Part of a small language model's weights: 9 layers, tied embeddings.
MLP neurons of a small language model. Each row is named by its layer, matrix (up: input weights) and neuron, and shows model dimensions 32-127. Each number is 128 + 32 x the weight over its row's rms, rounded and kept within 0 to 255. Numbers have three digits each.
Before each neuron's rows, "fires after" lists the tokens most often just before its 100 highest values on Wikipedia text that the model never trained on.

fires after: "\n", "'\n", ")\n"
L3.up503:056125163079102118153121173162114099136115121125134089135139199090144089136143087120139154216112143177128076116113171118067166161138149142138213125106086174118082140087100148079135129104093115146204100108164167143167109131114118135217136092157195159075130114147145133095138137124175101142

fires after: " the", " known", " described"
L4.up534:123123068165144150101198175137135166184118158171111131098174164139152092135105153085141076114062147122095133091076149140182174145123147152085113147088133071152130135156151123167088155164107111132149134151156144190083111146062155096144099132150114113138112097123184178108189107135072117125

fires after: " the", " in", " The", " at", " ("
L3.up425:114134126105171139149179089128128130140132134070154154117084112134132109118098117134062046109119129159131131113136145138125148173115128153113004041172109121177140100171081149098168121140129151080125166145139139147132134144121120150183119122089125143092181161133193135086067137078138137099

fires after: ",", " the", " sy", " based", "7"
L3.up70:115098138122128119153152089160140175123123060216119200090098113161152105118114163102177162087177145106166130176060134139160171131132138093122075169147130138156154073111145142151165152094135146132114136132083110162074127196061145142183071099143084141104118184106146119066118130139144090151

fires after: " the", " |", " The", "-", "'s"
L3.up294:136100148168150123123196176091046111107100123175119115135108118139140084144134147150109113107124139095107172117111146076105171121120065180162160148110139186126163184135130201209144169181117111119122143160126160101055090116073149179133162162110153143107166162108145084156059115086143121110

fires after: " ", " in", "13", "12", " on"
L3.up464:100096154154100127147147131132147133070130158117147105162091165117099156160145139166119108122178139113101163184165231096140133069060146117144151111206138154055110146157105111138120163153143134124207170108175107117140056063136166120124080123125163153070198116118144129144161203162092120121

fires after: " ", " con", "O"
L3.up387:084150185126084179121107115100116166143093142169172100132159140096148102180138160157129114112110151130157182063085141135119131109099149085105082074069149063106139173071138072107136122124108125148134191131110153164081076114120106119139096122099111118097134153100129150126211108122141055090

fires after: " M", " B", "B", " T", " R", " U"
L3.up62:181099078068129204165141156133074126113103103099145132131106144120149142163185113157120168152070149152142106122132112152123100143095133150137113103125145116156123091139185147138110127133071123077149170151104174134127170128142135079080093174098144134096175139180118131152163114128172128158

fires after: " N", " G", " D", " V", " n", " al"
L3.up698:108097104145217103193107128115103234188115078127163167116097173166131149127099136127099127073139117126162147123121120152202123166115146120126152126037088100115101146105135139145169124129209140121144149157049115074084170141123130087122067118092149156148109173112176143162108136084124140191

fires after: " C", " c", " P", "/"
L4.up743:116133150152157127147143096153146129067144146161127101137147180166126060169101143205167108114111120118129134162101184112126180110109161165162138080139118145087187151139138140116171153115105141142088118136185118090055126103110086113137115121086153141098129163143132101141139143077174088138

fires after: " b", "B", " B", "C", "emb"
L3.up668:167142110165144154149113133116123178077100112115169107139135143141131089086173204142134114119161166175175149113141057120134122122172095101179142106168154140122151109130145148109088148064095128172189103176076180088100130085135150084097087109091129084070153120149065066148131121089154126199

fires after: " in", " under", " to", " (", "ter"
L3.up676:142115109142154148119105086131141074090190118127147055121130133127144143114095168106169140146126167146117135126124158154179164185073128110218129116126143142109130149132125141153158054142158137092105137117157111098169076189155094173074055132158097171056054165150150143115146106103102183156

fires after: ",", ".", " in"
L3.up746:139136123074152124135082147150167135123093070169132170114124123158145143106182169128103053163105112168103076158184151122055114114116146137137122130197123141107107072172126121111092104111157169078083131063098114137167177107130148103202076103108127118163114116106115098109166172166087127094

fires after: ".", " that", ",", " but", " what", " because"
L4.up517:193119187122149153116123123104127101104134173167103134177132128135154155096121146146106104163132124117117151146134099100103075165080183129173168087175080165156127099091130080121156154133087123157124145127103158153147130117172149084115081077104163094218154144183082097153128113148127100122

fires after: "′", " O", "uro", " I", " Nap"
L4.up338:106144099118146150127105134166140152111111167130100106074126134125108113115131229133115075120070138186169090191077121163116122220123174086090116146175083139139091118086127126196148105180102157104107103125185162125090192104137109101060140133094055139080088172131102143077111159092067116082

fires after: " ", " on", "On"
L4.up376:156090129197111123119113130140149109174088130160123114170110156158118185113136111163101125157163107147131169124128127122112108031136101081158117145157148141076119205089112158146146176201133154122181109127124149154198138093099128142167066089113120097123098077147169181098161208129073181131

fires after: "|", " |\n", "\n", " pro", " ob", "=="
L4.up687:091107118126111131109137129144108097168120094163129108158157147141118125127172163088125115132128118091134105153100126165173102189169129174163108152100118161124202155128109106109154070147126199126125195147160163147066121135121093086127118101130159122095127133151181149122182044102108130104

fires after: " the", " The"
L3.up250:113165138131137064116139152146185100169137110136140104055154098146115080144105096106143119129108117129137185173090104150150171116156133119154062076140165052201147159159151163130107124079142160111126153153139078136121120104137119120068109057117108116134112112114165144106110109117142169151

fires after: " f", " P", "0", " F", " St", " p"
L3.up428:150096110131165168134187096076140159148112174096097131129137097168160119084133121199155189118113163121080162090085127137092178032100147134163135083106103196134128168094174164163127131105057084112049156061148126133137125125143126122148108152136181107154152136111160108132101187135173089136

fires after: ".\n\n", ").\n\n"
L4.up336:108141137141107150113084135037128092108139095080113161089127089111138090132145143136117053156078151160085124156136103133151119128130106130163155095177134077131110151077126122090163095187087100122129096162144117146171131122167175036139094127120111192119137067181087123129120202094119111103

fires after: " and"
L4.up489:155126133121121137139163166123083120210159082120126095125105166105151107113078214133115107125105175069140136132098111130115113132080148052164143128159150125141113112155091136145156101136163148142129145188176104119126105082123044121173147074098057139093121073125160090074113117178151099141

fires after: " ", ".", " |", ")", "On"
L4.up269:151063100147137154147087152076108102072099136074130099167149138150100172156109150129113156154148108127120169064075149077094141154112114095171085139195081129110143132114103086106052169212111090114131158152068094101113143051136160171166083098122120082156075074124150113138167106155107069063

fires after: " B", " b", " mic", " c", " G", " C"
L3.up560:097125097060133143129148135157112125125111143116128159073125176110151106147168171130178183159145187117125126118127134055157148058134160160142109137111133148089105079140098151146124065124112164124177167138098106086143105097113084113138147184115139172043169127125080076146145105103178158145

fires after: " ", ",", " September", "200", "199"
L4.up69:172080098123065125130159152166114107150130085151088121077128127132074104071155161149110182196154152164123139154133124120103149146108147145190112168135100114071114125138115107159058082169133144124126164110141105139109152090187143173165144162112160107082150125160130097099133122182090098075

fires after: " N", " St", " n", ":", " rec"
L4.up671:140133167120151167206173128116116151167114158134106132118172162137177115187183080150135149137068174079140121125082172117117118118153116118092117116095100181127113171140138218129144122096086057212149128183103121126126175141140146125130143141073084164083140189128153159126089130125094130129

fires after: ".", " he", " to", "\n\n"
L4.up279:157133199078120180070148204136118126168144064097090128151173112147102168122164135061113115099127085094136095181118093167157148115090173110129146125135098149138153147110154072152177160148087139157109124161110148150152123084174104111139160101169129146153211137159113092147147130152103172104

fires after: " did", " to", " was", " is", " would", " may"
L3.up44:094118124135099049147176110113081126178159103131142082160159145146205092120173129122199160089109099108118160055129162136180117139100195154118138117084114170088127130175148127127129091079133185136112135168069139136171146152088168114122086085133133123154186141123159138143113118132138152068

fires after: " to", " re"
L4.up445:158116121154146138094222146205138156125130114150169123181155154125179121111130129081176182118130146102090106128147085240122098118117089142130158098134072131140124154125082116156127111121065205100159133176144130091095098170157121116134136112126066121139133166168126165141166066130140169165

fires after: " |\n", "|"
L3.up298:124098116157182160134112141109144168152108143194137096165150161066163140153181143160114039104111147171210119110165093134130173156123113077080157170106187135144047164113102139101073122106121137141123117132139164140074122157154067128152146174149084061091118124164099143067135075085132112137

fires after: " d", " D", "D", " l", "-d"
L3.up188:150104112123119101144125081081103134157088083082178116127151122119188061112116159120093123101090118149138126140048142183171151102136148178143062146078126139137102109125131106123165139082088119083166097166142158127113076133086076111129101088095091106118121108085133097105183103159126059171

fires after: " s", " |", ";", " S"
L3.up745:141136083159138079109139099108146148126178135114195057048197166066118139196163094131121144119130126124112168110190106106197165193150104111150123152071144130121140112114150151135143088094158144139122158151156157135141079082134174154153097083107152072096109105142142109102124101114091122118

fires after: ".", "–", "/", "90", " f"
L3.up709:172122093187145169111100090098097135033154118115110093135114146118174145173114136137054180089093179131121101112108142099158113096127092092140138116128125148182134098127133173135141034150111137159131057103206161145100147122117096179157079115114152105130137135124134134092096151154134110127

fires after: " |", " /", " "
L4.up35:203175071102114092094117102163189125080135068157125120103136169151162145068119137084129113132151169092100136075149103147087163144089175104172153181119117117175102072102124138117086113196155052130062140125173083211137094123095137146112055095167201152114123147142113140107117145153150171090

fires after: ".", ".\n\n", ".\n", "\n"
L3.up480:102118136151089096137130158100159074127076114157102127120175150131091169115148105177119107142102148137100160125189092141163121167092167142094160120165089110198181149111166107118127164095154103137082129170090089105204120086113036057128070063109087160095140113174140105139163124090119106097

fires after: " |", " medal", "|", " Gold", " Bronze"
L3.up238:119137129110083162168102133101114193114101085116150110105114116107138121184117142131143175111126107144143119154125103114074121128090122161164093110140077140117128130081110146125120155152155036172094072142070075130125162126116099120134130138199164117081139163164087097152117119142123169115

fires after: " known", " such", " stated", " to", " described"
L3.up680:131133150136148145124187126093153212149125163081168129130096103139141134109147146091134098135135110088026146139163145089145175089113147123126136135112096090137143104157117073124162100144113115147120143160154151099086086120135155145168085099108225133123169114116138146115170131133098074093